Weights of a small transformer language model.
Size: 22 layers, width 320, 5 heads of 64, MLP 1280 SwiGLU, vocabulary 6641, 40.3M parameters.
Architecture: rotary positions, no biases in attention or MLP.
Training: a variant of Adam for these matrices, 356M tokens.
MLP neurons of a small language model. Each row is named by its layer, matrix (gate and up: input weights) and neuron, and shows model dimensions 112-303. Each number is 128 + 24 x the weight over its row's rms, rounded and kept within 0 to 255. Numbers have three digits each. A neuron's up and down rows have the sign that makes its largest values positive.
After each neuron's rows, "fires on" lists the tokens most often at its 100 highest values on Wikipedia text that the model never trained on. A number after a token or word is its count.

L7.gate89:100141157166197098131128089148125112127140130192118127125097155118149108157123095148113109085129137116155116146147151110118103108123135127081079149155156121112159122149175146143126148122144130120084089131148128115158142127103118103103104119098147161139137097141027067105147153140102116128130101113144115127150136119146138158155118165096146105142139153090133168169070123126115134161100104104150163105092076098142093117158174120153109093145138169123115115122134097160118115111112170098133101116079094149160131135134127184120119086115120108083135143144118143126139151140129096111
L7.up89:070134130179158107083134086167099092138133132155097150115091182115178116150118102150135134119135139138135115163157139117114089137117090146090070158140135082081134118175140145120140187142141146127116100120135090098115118085095140112104109119078132144146129156130093106109136147115121104130109082140157111119134097143151118142126118158106142105154154146123090170167118145115140157138119106123160185117120075096137082111102174120120125105155127149130129102138144100177115138124102129076095116100101114155159125114133158156134139086111135104104126151156137153124117166132135089107
fires on: "British " 16, "ian " 15, "Australian " 11, "Italian " 10, "Scottish " 7, "American " 7

L8.gate866:118118150129113125122136144142154138136137106135142108155135151165179149114128145140113078107102140160110126115110144123149047134110151128131155136119152176163140132155125130129128088147131107108105114139107121089164218133132122117159155141136161110151128126177096090132122148101134122101130165081116136159109132127126144137172120123116127126161121132160113123115125087161121121143096122131121143115137139153108103116137117084112124123127110171080152138148121136148118123106137123129132132154087140139125116092111103127145090138132119121130144107117113161214127140127128145115
L8.up866:113112152103110140085114158128146125154141155129081159122157149125164155153121140121165123127080120160108127106115149127119091150087121159127134150138120125152142140123094158129137089121106115108159123132105125132136178142163094114160113145162109130173137163155123141155134131112138144107136141126096164121103118127137138133135133109163136133177131150161122110169124096184106139094114131163110147129129138146109111110151113141080132107129111111115148155124108174155105102128113100133131120096118149136109123137119132121150106109149115122113131138087105148165132129146136132121
fires on: "/" 48, "." 10, "ot " 9, "ound " 4, ":" 4, "-" 4

L8.gate1249:164168153148133110095125127136147100156127103120136120170130132135164144108145141148125064096085131183142115133161157133156084142138136117129129105130148190115153154175127143120105112136126108123120137129127129159134159138116137116163150114150154163138115086162090149104136118105125123082136143039119149119104138105113143166187125127114121148141156099149165142132111108120126121150108140148109140137110123149123096132124120118129119138129089154072153126158107126135146130122142144154120120170086149138144135130112090130098088115142136135124153133121129161180120137134134140135
L8.up1249:095158126137157119052120124165142098119099154098100132138146113103103167139134162135142118145097129168110112128148149143146134150143085109161126100141117148119133162130073134125129144127097134132177132120131102152147128137121120096162107146147106138149116144128089136165113117137163180116113098090110163084102134166119110124145139099146119127181132137172173129152135108140135120107172122147132151192117128145146151113179110100115108124117104092111156131153152148128150102175121134170102125095108171128099134120141112093148117057162151131103153122115147148150137126168164120128
fires on: "\n" 19, ":" 13, "." 12, "ets " 11, "\n\n" 5

L7.gate380:169149125108169103169141129087111135104100124141154108070112126138099112108139117120112122101129147129124112156102121124159090147151154098110117129133141145118159118180158150122148119104123134097098112147145125157132113153111136101168095147114136118159125097144100132117142136139118105129149114156124147182131130114128166147171112136134111121100139098122190156137114137112147113110093144106090138132110119107154122102135115127132132149154095159129126125145144098122120112107114177146081118155105126148170144138098121134163141121117137113024171131170118146150147148134114064148
L7.up380:143154095111148144148114137127092162101112142137159152139103157132122110122112124097142146142143142136106130155099112135127100157144120132111114156162122116154139075146131159095150103156054159137138194104093125110061158120115129100146086157108117130153161134173174163175130124106129102103095106176173108142090120107106144126154131112142128103093171113092153141106141107119127141096127135144129136177092117102163125124171130114112131150166086121122115102112141124121139117096128151141098114130106133103135159148113134108174140131081121156109143127135139127152139087144131123145
fires on: "its " 45, "comm" 21, "Comm" 16, "inem" 6, "Jac" 6

L7.gate384:130126189162138121137107141153112146118132113133129133146117183104153109165135114109144146098118116143105131155110162078143120116131123128088149146122100129103143130088139150116134162107133159084130107113118087118134154173089157166098197115134127120096081119173093120133106146115107106151128123149095125135102128135099095107121165112129165105183145156149117144163085144212144116144089088132152147105082121126131111131106139149146133098110149080090184164168111105174106119083102150078134117143065146121149123132135137136125110094116133113116114156142133114111119136131122092120
L7.up384:108116142180157139091127113122114126118157126132114149115105139125157139113109136148079126148129110136148133161154140109120129176137111098110094139109148121135123167121150163131134157150156126128176162184166107135109123167111146172115134138119136162082098157091109128098139080133127116087114096129171118154126133094109090155112126170144143156132154087156114178120070181176119119148131156136123181135112117105125075108148142126115122108102115117150154144131165083118079129097143109086151105144158097122151145122128173142152132089135109119115149151120142151123071100118101078143
fires on: "-" 17, "British " 13, "'" 10, "French " 9, "Italian " 8, "ian " 8

L7.gate370:112108114093165128156127141141129120067160161203141121116164099120135136150140128135145133134134114077112139115116139115095093091131120083064126087141108154131077160135138149159088135119125173108121080146112131108108114078135172139085131109123143091124152167164129116161094120130153133131167072128175140136139137170109123164131143163136153090151161115071111127130145124084114115132142139100126127105151130144128111154123153122134129096152152137151149137117130149125121126143106127131098137082137130117110131115105096121112087147122066126103154088106093117108139151109165136127
L7.up370:149170112104145151141099110092129166119113087129181118132151118141160124100161132127082157118143121155159113127119127160138123128135103143145153102107139131143130095163100111118119132114133151145126123125128143108114120097124174133106135107133114127140128162136106116094114115124126131132135064088136126128106107111121136075158102121095132115102089142154154076120086142172196127149106109140110152108130082123112119154118094159103133121118089174157126125141121117120124071123131119106110097154103123136099101100095139139123117152139128156144134164174152147132124186171142145102
fires on: "in " 11, "at " 10, "y " 10, "ing " 8, "of " 7, "g " 6

L5.gate493:136137127096103106178103105152122114120143133149099121116120129142111104129152102129139099108067099120126116110152139155141134144127156149073109113160072172122135085142147136136165107098091143095090088169100147140146086107138092136158145128141105131194164123140116115156129116118111114091091115162130114110120159122109110122210149115132132166103184093123106166120149098134127071100164154113111143131128115172116078124153118142118087099126102129138114147152135112148109173154144116150135149102156139138118107133131086120121154152128175154131150122107154133126176094132124139079
L5.up493:112143119121105137146080099128123147116127105144178129126131112115138109152158124105157109156096118146128115125115074150158149115146148131133138140123079091085159105086119092092090142111149099151097168126107093154108170135130159152133133081132133111138113163091126096073125128122125109136095126093076122151147131125154107138117121124144128154119108111131156146151145101175128098144138168143137144120103099137141136114093151119136117103138120147127140122133122151171166115129140125186149174152147142143087094113155096085127116113182138158143168145099123097145149118133076152170
fires on: "age " 16, "Town " 12, "ades " 9, "City " 8, "ate " 5, "Port " 5

L5.gate610:125140122131115126117168137121125098128093145117076153076140130167093109119103116139153132095096105087138167131167127153102148079140130157153133137107153125140118173113104152144140145104139135113149143181145124154083107100115138177169124126134123138129083102048135165125084126134145105071149147092143131143126103155134139121123160122149122137145131107113143120135182118112105100147104096125163148096096151119099178122156112116177180116181129103165097108117101138128132152118111165153098176116120162114088120117115130138129146087131133148128129087149108156133151113140170103138
L5.up610:132143074096082136129115146125147142134101156166155126183115133166131106190113117153111101163150093142089165128162138097107127177108128119102147116165136170152186110159102136108147112147113133118126158115112142106106130051157117163152155119122134126101123161150148133115142088134140091121163147124105139136153118122124129136097142117096155160104156121164095135165132123136162124141115099159126083125132125098104126119122115148108123130159122087151123118110164130155089099097127105122145139169123111145112134114093152133148131119131126128122138130146123128128174114109161127121
fires on: "late " 18, "ate " 7, "well " 7, "ence " 7, "attended " 6, "ning " 6

L5.gate1062:119170119147134124129131132111116138096141112170133113132084126146108092128123152095161136110147122151147172092130129124104117160143151101101179114174122131160109108137156128118195101136136102089104140107125145156163131152142169140183148146138159138166099110090157179110122118121168088116124063108143105102113155138131086145103121110134117106103160114154160204136129127113161119102134179152113143134124157122147115162106156136086134108118105117157182115129147117111136127120170160179123132147151107160158151113154109126124137128138138157104147143163099128127128116136100108138
L5.up1062:100157129105169139074108148160123135067139081117131094155109148163142141135145150106130135184159129143134138115108123107166088137133124108114165110123108129141165101121100105069160131145109121112105154107157147118100111128114134155131120119162089141126153097121172143117145117129110090119095156105168086155077144072181128143128127101100115105088125152087120130111082113099092148118113124163138104159131138096124117164142165131121150116147114091148136103091170129124112122114116129118117107142124143141171118113109123137143129107132103136140096129127108153122104122123160126129
fires on: "e" 13, "- " 12, "ed " 10, "ve" 9, "after" 8, "med" 6

L8.gate214:099128124098137183147135122153153108165130069148112126149100111083163153144146118114122123136084127116123155154118156093123146126119138131099158113163140163086133135137126116157125092139169082129135114140133112157121147123100124146092143161147135114156148158111134130131155109126120090127121119148113078098112133110176110166152155162084132078091118132099105148170117127125073126147160104166154110107141128121148103124152169130119102118136142189141134114066156158148169155108131129125130162100124146169164131067136101150122162175141115130120141114128131140134185159130123123162
L8.up214:142063105096119136136151131097101083096155138117155142137116148101109109156123116164147131138146127134099157143160109102106113159110123149108077155112115114123093143111137105148139091145141129089149133172119140137118167121146073155135102117162145134083150129089134149135111102122080167122113137188104104126147127040098121161153141169133125106130119081179126140114136096124162146124145147126159120176129139149176138122154158111128094127174129090153120138076165126131132174106171146146111133143111112097104117101111098112149103154109151137143136079123129134125131131121120124100
fires on: "end " 22, "ter " 10, "ach " 9, "at " 7, "ends " 6, "al " 5

L5.gate329:158127170082090123135155141138113167094122124103106090118130096127122118112140109177105159124186139136123105124117096085085123132108162130121123118174165167149164108147140160143145139106093119093142115092119117115091124087125104135139109184175096095152142072128149176150113151090158114123143065142126142164092138166141129146124125110099131102126121141111121131075136151106123118104110103132123091106129141098147130144145127125164100151122116131120154072108178105111152149099107170149134134105144105147144158134084143093108133122146109153125140108103141146118125135140146146101
L5.up329:117152160090151099157128091136139145139114094075092123127114123162143141125127141121096145097155122086160117087148140180135109119098121166107076118101109126167146112127136141162150151114101134121126108093172138125139088085141120095162121091158108121119134114112136131143129078105129134057139129136131134137147137131165150144127112138129167138120116103109141132128144090111104099150125064116134132167136167136121123159136146120202122113125131138151114115084120140109143167148104125113162115166116134129161162139120143075101115149146124137113117128116126105133113117125085146089
fires on: "of " 18, "on " 17, "s " 11, "ing " 9, "ate " 5

L8.gate844:177124088115130098110108148116132176127106114163109142135134105104132137104139154148091144156139131137128169164125127104119091136116087114140066133161097155141178124137124129141136145127159129142128110122108140112117153125116105185156166130154128159111158085093109136108128131131110127096104180150147108116099151122123136127188092124106121137114135115153146119141150122109123135161142145169092102157158142117138114117119144109131097142132131160097140093145105171138079126103139096101111088120150118164118121106149049148096091146102110166130111122127117128139165137131148121157
L8.up844:121135144178143125127110108118119128136161058135115144094119127146110175151112146109157119154181105164139163126183104124149106102172112131107108165157109155125108090126126080122154072127107126127165158076117135116134116125115130165163144111142132118143148133086152156098107189150138109105157094127145084124133150159111147111159117131081124165154103071082119116147125116132130103148127168163124130099122133078131098096127124095162151158139097121145121124129136115150161170109172119116127136149140112112162172112138095132122113170119138111129153150175127073139118125119115141141
fires on: "ent " 21, "are " 12, "ant " 7, "each " 6, "right " 5

L7.gate1006:146135071146176122164120136074121100137111110138135086116136178146101104133116116078138150137102122114101137153135133139107125136122164115100115107155158122104104090092159115141163142082115113083123123106137143147097099105129166197187112170117146118141106112126111125123139112127115130142120111120100115118128152124155146105155135112133106058072154105094153176161138126098131131139119135131168117137120131106161122143101144099125122149144079132137085094137149049108108142112127154186132148152095128159187138130109133153125163150121178133109133119176164139124145083123106086123
L7.up1006:166109154125120149121130154116147110113166155098113125148131096090124107151108110129114148143117154132159113136103075118128158064147128095127110155134112131116106147116117091156146159109169109120191117139106137130198140145137130139128154136129111088123140146122139120138114133127090186140164150142103176136156151090139127125138074130135115122111133118087115156163170129163127131189130129099158177109151131139134151113146111148142120104111151165104118117153121085193097122116161118138116134073158116130116127134165109149100104132168149138156145144095147164134124112115122161111
fires on: "vis" 17, "led" 13, "let" 12, "ut" 7, "did " 7, "rep" 6

L8.gate121:120111148133166112126136134121127158083107090130144091157125105113120134127083143188135045128108106128217133085122152111130141138137170125147119173132176131093114122148150159137111104144154109102119070185144118118130118146141163141151155095159129116162145111136138103068145147111100115101173157112121126156124121115123130111130121138074128118142117117124110140153109147121098132182122117090131113166129131113136107155117140135141127147112168168082144135108106120141149117160133137105139106138117099141139114117155123149079107160160116111136156118106085156118105152155156136138
L8.up121:110081145127138116107161165142110178121136119091118120173133118094123120113083119182150104126115115131208159111125123111115155151123112076156132159106124097087115137148124156105111143118145117128164093155109091101113121150170148095133118109106134115141134128139128094117148131140151131157102164147106130168103088167129138077093102151092119109147110133132089140152154136123090135132124124091162119158163121122138139141116127157126132113128170148116149146140093113096114117169090117087101126107132130140088101101150167124133150165171152118151139084087119148113075153168121131138
fires on: "anti" 14, "over" 14, "north" 9, "non" 8, "mid" 8, "US" 8

L19.gate772:109154126150136146154100096159146091131118090128139091134083134133149135134126146105139129128090129051073091162110128148147117095138123163097095107131139113130139108119133140105126152116108131125119136115182158167133109150138119138109139145136120130114133151119122117137107107139093096072151103113154119095172126147117124137142128127174134131113129096123172133122097071109059100170144094141100174193163099088122137120130089090145141142133129131127128124110110086080146116137125136134146102160141143136167093119091149136079095141090134106130151086170102104116148095083134153134
L19.up772:145093116112114123115167117151126120094147131123131140196131127118124125132111120121135133138129088132083127147081111124137122146122124080126120134129161116089129140125100125146137108108116134103089116167184153114151120077145170138134119121126114089141137145114139083149170128131153145116125125129134118138156129110138126109119104101139113106131145079153135101190108115119138133144134128137141131137169085189136102136119115122091129161125096120134150117137096087155144113126144194121171128145129126153173110047114133164132116196139154157146136120149145094115116115120134141122
fires on: "N" 19, "W" 14, "n" 12, "I" 12, "al" 6

L5.gate315:103166160117149106117161088138113132129180178120114117162116132138114108129074118147093082114094102157111082141108108161092131121116135132115137149097161126139112152096113134113124117149154094133105147149146176138154157141141104096151090144170138109134102073142157141083124124137111117148119115111136121149125143122135146111115087123133126106138107122161137153134139144130115137163139121136135118123130167139101122152129149135133145156115138089068180139174083122127129095125136140104105088121133139134153141109155138119089106101155119140132098157114100152143088113115099119165
L5.up315:111134152116143127128087112150107155151139138113144143171113100104109134108121133058119112134095148161149088150167123123085120087098093130142102142145135165108118155130147136059130117191115138117169114121194137127106108128171107122114126174156086160147093100109138162118120130150139130119110108134134155144118169125128124125153121154120177125121142155181131135137118142114138139167124114104103096130138121101107123150116148123072130113165168167130177079157094105168145096102155100112152099126116120162128162127116139154106097172140139136127108158131149140145119108132161146115
fires on: "located " 14, "built " 13, "of " 12, "-" 11, "{" 9, "Civil " 7

L8.gate160:152132102064139106135105147144118124114105115162062129140104120148158113142116114133123112104144164111099142115146115151095140140111135091141083130106171116154071131115181123106124140098124122134145147082143149152127115124154153164091143146132138131195156067084093152092133100115137136112149163128086100114151150123101101133116114139107154120137134084125111122129143121144128149167141136094177120105156139168152153142085098076131102133141101186122095086125115108114124122117115168174136137125132099187190117105144149114114153133129137133095082118155133117134098156136125133109
L8.up160:158092136129128194150125133166130141138159104128120084110132160155113177149152148129128141171079148084155124117170088127127142105115106111134137176127097172095093144079117078178146133127119135146137100160112121131101135122107122144081158117115158127159112133106124119116122108144137131084119122117117133155092137109152151181161105061111147127120127092117087128125126135156169113151104128082150148120084109104140139138151117104136111154087112128123121136074160162155136161094125121113135111124126192122084141098133097105124115156142131165125152103109150102119157115145117163128
fires on: "ut" 23, "pur" 14, "vis" 13, "pos" 12, "our" 8, "ef" 7

L10.gate1167:120140142145145177141113135120134126141167103124133119110117101136150134136123128130090115120112097123172093148105126141105102106144152116132098099099133146122054124175142190143138087152120092099139122128135143086164151136145127105130103123126170128150118128124097089104148118111076106149153129156119106145173175109121139137098161152133118139135136138150202157082112155137122106122137099130134130142165128117136104113115115096145147102090158131110166137167116119096150120143100105116163143124102109103138149149129141129155171161169117171135108158091140150146111137151107102112
L10.up1167:130108129121129172105140116096122150117109184147103129168124163123137093158116103147141145118105162122157136105151152144137142134107080123109125110129111147081119105153111125128092191121115129090164107141142134154144148180143127117164113163161133145132113158163091107159103111132120112158167096130154096192137145124119152199124139149096142111168169057144139145145087142157163136096123118114092146141178113107121141131119144148123134107157125147122097139152137128159125105150089136097149115103095147095102104129116073101117107121160124158157134173114153162133117122108127118168
fires on: "I " 17, "1 " 13, "2 " 12, "II " 8, "R " 6, "k " 5

L10.gate14:140118118101126105109147148130139133098134102138146123152126153136111117118110159185128090154121113157192124146119105106109125106141160143132101138111145176152090120108142125150180113129179107135129119124168127112164149098133128084157123134177150120105136117108143094083142150127105104088152133110125120133125119122131117157128123114063135136139085149138128136141110145107102136189102139094134112105151118130144129114123104117158081101112135114106150131133110140121108160122116161136137110161085139149147096098119129177098141119128106094141149104109061123112101170138133120082
L10.up14:126122126104133124092212127125082149148095123119133141115147149111134125166130141169143133152126086117164162133127087101092158125132134138139110137078153137101100115084131086135131133167139118116152109129147088114126134133126129135154119124154141133117156173155168135068093153139124121129110137145128144175118069161128088116117158145111146108151088178123100131140107114099129110123128124112179155096157102070126112135149122125081133106138151106111111111169127157122115146137076118116113119117132137154077105078140181156115134167119117093143152118099121117104107121116106110122
fires on: "by" 29, "north" 9, "non" 8, "IS" 8, "nor" 7, "MA" 7

L5.gate349:125126157099084144197150100102108116134113138163125154118109132119192097151172109145152110110175115136138071139149097145070105147103149168125128127120114121064117140146131167101105151162106127133146125140142114160127117140102109107154167145102126120163123155113119113124114134143073113176090093138171131143149144141117153146106127156104117116125126127096155118170105157108136094144154156124155124053145140141154136117130141146129121114146152085112139163140122104149124169152106110095144107107121114137152195158108131101116102146090100130139146109114122141130138099147121147119
L5.up349:141142142094163128110132131154080094153138124124140095149128158138093144151107092104099108149112121144138165110160126094104148103130169111125097104149093155135075149127152154135085128127115165094134097095122128119152110127158138140140158106138120139099121095140113137100098142157120121147099143137157117199088126104151140113096140096125154111121137137163158099155140133144120107129135125106090134115131165150067159149108156126106111129177139126096150080111096111118127094108137109094145160104170121130106119112138132166088097117140098088141157132146123130136154113122160112137
fires on: "by " 21, "located " 11, "{" 6, "tionary " 5, "st " 5, "access " 5

L5.gate347:101099117138114134175140103110129118148126110157101133157148160135123153144117143121161107103162118079077148100124080125104108079080112174101139133125125138121081146065131170115147103128075136141125124049138103107104150091172132146130131161133131122114106140184147124141114139125144132159169092132159139119175136197125122108145146168148096131135145108107135187126145132181138105163106132138125135119171125121106112126088150094127121116137138134105124184131140157142123162107101169146152135177123112089136143126132140089140183128124127122100161136156100122130159133128086124154
L5.up347:127149092153105126120173113121138163134111142126138151109156092114167115122148139132154173175157144126166120125164129119125116123118138141155141131154132106129074136117120113090102091107106119122124169128122138096094152053116122112086164116136137095112115124103125141105097139151147138129158112099120134081148149133163158100121118085108137148121136121096080125125098152109134129134111158127117143134135118093173089170097111105127143149143092141106128117068101125130138031124114128167135122142113134120090083095157127106151158118125129132113142120153109131134116099160142157100
fires on: "o " 18, "of " 11, "ary " 10, "at " 10, "i " 7, "ei " 6

L13.gate546:143112119159129139116110147109109111086147124141096116128101116147123073097159112115138084108130148132158121135117107126157108106144172146109067124177109135135133146133135175150161159082123104098111160171108146114098143158114095127135109118175174135134098079134095096102112145147137115148148112124115138134120159140112121165123116136161150108116159139127178138163110128128095176143132103121134112115119120104122127129105104147182092114159143119093148142168144113110158108130110165134161181140085093144126122145106074105083130139083145130112118135076117185118120101160106144117
L13.up546:175134105140102164151146114116098122115118139106123134159131178119066122131129169133163164111097099113161118117131113146140142109111090138142117146170098116139103095101107146107149133117117113068116159134108119111109135113139165121152174116137161131183123050144143097112118150141120113115121110106134118161113073145132145114078149114098110115133151151152107129124131104112090140115089146093134130071187124125106159170109128124120137135123133135120149126169181133132103130137083152118129181107110115104108125120113153119080133128169133132147140133090107185126113078145110166142
fires on: "." 14, "2" 11, "1 " 9, "2 " 7, "on " 6, "an " 5

L10.gate730:140159123167127126096145117117149146103087099180155082127116109161128149134113143177150062089115139154170111131085146058130122151120157155112109144113128150136111141163166116090152109118139121086160095151110160131128141169095101141127153113124149131146117126109104143045110154103119093145158159120153123177101141134115135146133119114146117122099155116147100129112119132141089093116096141147149156112158170123086101128121116146129079146101117178128126111121102116115151147099107137103148122139122100163155093133120101148119125139109110137120139164130064101129139154116129073135
L10.up730:100161144168115090138152106156127171164142104158121136117142177092174117123108157146133110083103117131166122119111118107105121163114121137106138126148152165093102150115107084091145134128120140098168119146092163135125149162104140175100169156089128110111124138103167159091091142120125132125122076149137088120106119121110128101090127125162132114101138140106061116155157140116104130095124140158174170122127118111096119123123131132062104114090106148150159120133109144156104164161088123106116128102164129107126143126111150095113152114155107148120115103097130122146129096110134110133
fires on: "000" 14, "inn" 13, "north" 11, "mid" 9, "south" 8, "Europe" 6

L7.gate231:107117119103130115152127118156132113120133148147122120097091161103117112081137137095112100154100148117117116105097081139113132114213138123139119128115124118108093116134097095137151136143097129132134128152155197116143123146099086112159149141153164170110098082046143142096126151119147150104108143128172150131158140143135128146193123127135117140089118145104111122134151166153116130164137091128117121143092148109147103123140162129122130114135149162148118121148118153104119117134121137096160141117103106131113166120131104167106122105120091146115129157118089086141143108143111127144
L7.up231:130183121169122161111124086110133151104151121120158138123108136136140150132100127107090128105166123153148133130110141112134103122145117126116142160114129164150160136168125082158138116111095132169142115120118119090139139121118179181160138118168186126152131114128127117142138197098134140109163086082112149154145155110128116123150126114152124139158117055180151128085138118115158103120138186111131140133113102167104127137106122141102175132080115140153139112119145112101105100091144126112158138106107048120148129155090125130120126126136136131121118125116120093122166125149121102141
fires on: "are " 43, "I " 6, "ire " 4, "is " 4, "each " 4

L7.gate494:137127135107169131171127130123133125136084120130085134140106151122128112094111150135126116111160125164121150102157103126101098112161138124133114144159122126113148125126137157156131106118115129097126110129109157139118152141152107097153100156140179132163121153125126115130151129161147118122192111137104111135189146106146134180132121147139120112054117116112125165158113097087143128177171107153203139142153128124142096077108184116174088129109129143149111188075149172137116149124111139139134154106087117175161170117167103115133111158112138124104162124151118140128200152133105100127
L7.up494:125098133141125159129128111107151125152084155115082142132161145123126105137095130153149124167140148150094172105142117106097141118126115118142101145115119143124123152115103171110114129121138121151137135086116129143115124089157112119122101157136122130122130163145156129138132124144205112169167160158109103137159108131151140176118145132153133086146135089121096138144134109052151169149173093186199134135145117129121137116067175128136135118113149127150095171115148156117077152148135092152141157076125123163112127092126110131150114114123146123141127113151133160128159127128100124146
fires on: "es" 19, "s" 11, "as" 7, "as " 6, "end " 5, "ples " 5

L19.gate623:138113120107111098111140140105138098103109127179166126145127088129098094096133144166121110137147129122154154121117142092140107134154117135124131082177123162158135142155116144161142128099157133112115106145112189122167107106083131140108140126148127141125148087162173094133102131136164082084122113115136118139160191156138138127138100133092122132091149146106164150130146108124133095123114154122087136121167115134117163104097112148178080135122119168094113116126137136043155146146130194108113118134142130145184137127114093145105149090122145089088142113137093120142124123130149151165
L19.up623:142106137122124099153132152126141126113148128153141164143112105109156135139146113158150144097153155112164092117126123094116116140138136104121126114110118144076091137141116108093128105100151177087107175138082153120165136148111114109153104091152106113148151106156152134107113131125118127109137157141138132156131131101126142104123118179134140110114168136143096173128139084126125117118120121161130114103182152193159110138126058145149121075151114143136121114147149118117104122129150161153108145133127121105109114107087135107129166162134163116114165156134122157140149127164166134149
fires on: "4" 37, "3" 16, "5" 13, "2" 12, "6" 8

L5.gate414:090169089128163103126108128138118138166124132124114097140115107163121094125122139089126144100128181129114107142139094150147127116120177090107158113117120124145155089131132122132149152143140154087142136088147130167118138147098172112175115142104116096113147174114144151160130130109118099145129106121127097125109130124140076145128118103138134098099167112109171173146089163097116142119158133129124141113105095099117132153135141113122123127123088154127118087148162125109159098139115174165092143137131139184169113125106116155153174110134143109082119107157126125127147072155122066153
L5.up414:122138098124137127117144147081120117112116125123121139096133156161104132144095107154142153138188103162120168092126130118131092195109105133142109136183152090139125102107119142089132127147127160119102154151103147121076169135120135179127114134109140131147108088090126121120165094108131126114107110165169153193158100113130097128143116144159138106096127137136103123121098138082158112103114139088115131111132130128127142139103197110150113132135078153151083132095165140120127133060117168131145129123145104138137150105135106110131108101103118109121146103202107150114081163110120097133
fires on: "comm" 25, "med" 16, "Comm" 16, "ents" 4, "- " 4, "race" 4

L5.gate1223:164097141101102127123140128137132160156154136128143136157144094084103120128150139147094112137123114139118167146131120110125141086105125101104127145127117134114119138152099085091122099145106043175100112121116114140159151153131107099088153152135122112125125153126153139110159101088081140198122105109124096123137144151182127134184125112125135163137153133131109150175103143129123121136112143159173111141117137116161126100188157163119117123116134140096100133165110106117171144120121111132139154102126133170139140157152111167130106135086109115121157141169131149137122147110112128108
L5.up1223:141135149102138137177133157108157101136136108127131109126134168125128114140163144112108152135174124120133122135127147100111119175143098174125114120185118156108115110126118146076098095138097132107136146192160177096096155083146166081179139110105109137108139118185153182106139114119111118151110136153089158086108139097109126121109154084150134102106132166126129147098133127142115153122126141106130096104155088158182079089095137105122164123133142135127139150112144132147127141112130127145095071114123108097124140120128133137153133130163160130145114106178123122117152119147125128117
fires on: "s " 25, "un" 22, "al " 18, "el " 8, "at " 4, "ement " 4

L8.gate834:093156109110125143138116125142107119092148152122132133099138119118118104159158114098077108131120136135086146106113103134144125130155131141109087120224145172105170119142130145116122121149121148115114091134149175109097133111152120164125142120099107128077151085100115094122116115108123117098127139145099091120122145124111149143124139128142134154103094161125108123123100148102117137162146134108133068114083098098127116095163172144164117106107102096110115139144128136132131150127129066138141108104110145118169135126136122188118096113144146134136112091138136118132166157145140152163
L8.up834:124186092121101143103089143142100165186158128126123148124081123128184157117175112146111113104124147168106147110145103093184150138132155073109113156130104109138193108134128127151142126113127122123092112088151078164121106102140187140157131122158117165152130134115117098162126148169175136127106186169146130108098175130119123154109156119059141129102115100134141100150118112131109133117132090158081116137143143145101130130169170110106109122109118103141138122126142088115150094141107143122149088147090126117152128145117101111138153128113077110146146108116139079129101125109124109128
fires on: "ings " 20, "ess " 12, "um" 9, "ership " 6, "ure" 6

L5.gate78:150126083105120140148127098140134131138138128126123133128107108129127124125120125102123146167083162103122139135120127075124134139139107122104119126118145177152100064118104145147134134146140124127163171128161100140093161136116116175165118131124141150122181103095129154095093154101160144096167128177108173147085114093127085138153130098138152113087111096062169115088141113146094065109145131147097120114114181138131123117143145103116136143143128137142139159131141111127112122117122156111102121121117113124128111118091146137116154125085099129118166124152121125135161103106130109154
L5.up78:170138164111145136122116150128128105089132132106113172144146135116124166207141081123154153125149084135093160118100153121152105127141110210103097135189121100151171116146131135138120127115094114129127155117207106087170099079140085104137139099089147107153104149136132154164118120128131114122130185148110124129166151098155110108107128130139130126114126130155112151148131102118119139162121114133181099170106107136115101096098109119168138119106151125127098088169141135146116120112114130123106139126148134150120146115150122146143134121160118135146143115137169119141132148128107137077
fires on: "of " 22, "ing " 18, "ate " 9, "ning " 7, "graduated " 5

L7.gate108:159190165176084104108113154105126190130099099123102087117131146092090100121123153108129115111102141134139139148121128091144088108143105123086148102068096200117152120103109131102120137119149118126111134126117111163133155132081142103114157094126155097154100140137105139108097057109128130137128163122095121131092129147095109150112078132116136119148102156144096177122138112163155126126117139161153130119148139128101108124112139109132126152166067096131163107130132104147146135104135128096146109136089122157143096140099130128118189139107115140119127167145113148139080142128144117122
L7.up108:134134121166115167143118067118127165112138114131140112111142132108127161122119162110137093146069109124130156170111127165126123109095151177137134123093090159132165144149141138100131149114067161124141091112120128129126151172118138132081117119151133128091077153112122134138102134135097142135107116131108096124114119137072135158105144108121154142138100119168086122125075149153130145125159155085105138137113131083114119113115117104101141126132097117178143123117130108149103132118153137134130097176088108130116130166105106133111144110106064158150120161132123127091087124124099131124
fires on: "'" 30, "er " 9, "-" 7, "ade " 6, "gun" 6

L7.gate1120:177119111112146147142092169179134145081094162168122095122145125128118114135119136117109097148102145144100127068140081134095122125121143147117093136142159149139109115114133166156115115111113123105154158121168144126132137144118121148151093151151113154092115140116091122107110088116122101112150141118129160174125137162120128166150087160109153113100101118116157119116105157083123146154111119150127124155116118141162172134136129126140091123115094133130127102097126119123087105118081125158140154163141144131194176089081121152148100156130105112089194143079157128102159124099145122142
L7.up1120:113119142155139125154119092124073145064104135126101151136097113107131138114129134113171122149093129160103118118162153119135130142146132111094117116093142078105114154110157166100103157108165161106138190107162128137094118140144148109156117106105144123129134094140082175129117148099157110139116125073134141119139130086149116159098122195137151111179136108107141148148120147151158151135130090132124073095083097117135094084097134117140131092154080100123103139126164102162164096073147125133115157101116144112145107117140155131155146067117121124138104119133119132106142138154124114155
fires on: "us" 12, "is" 11, "wards" 8, "author" 8, "ents" 6, "Court" 6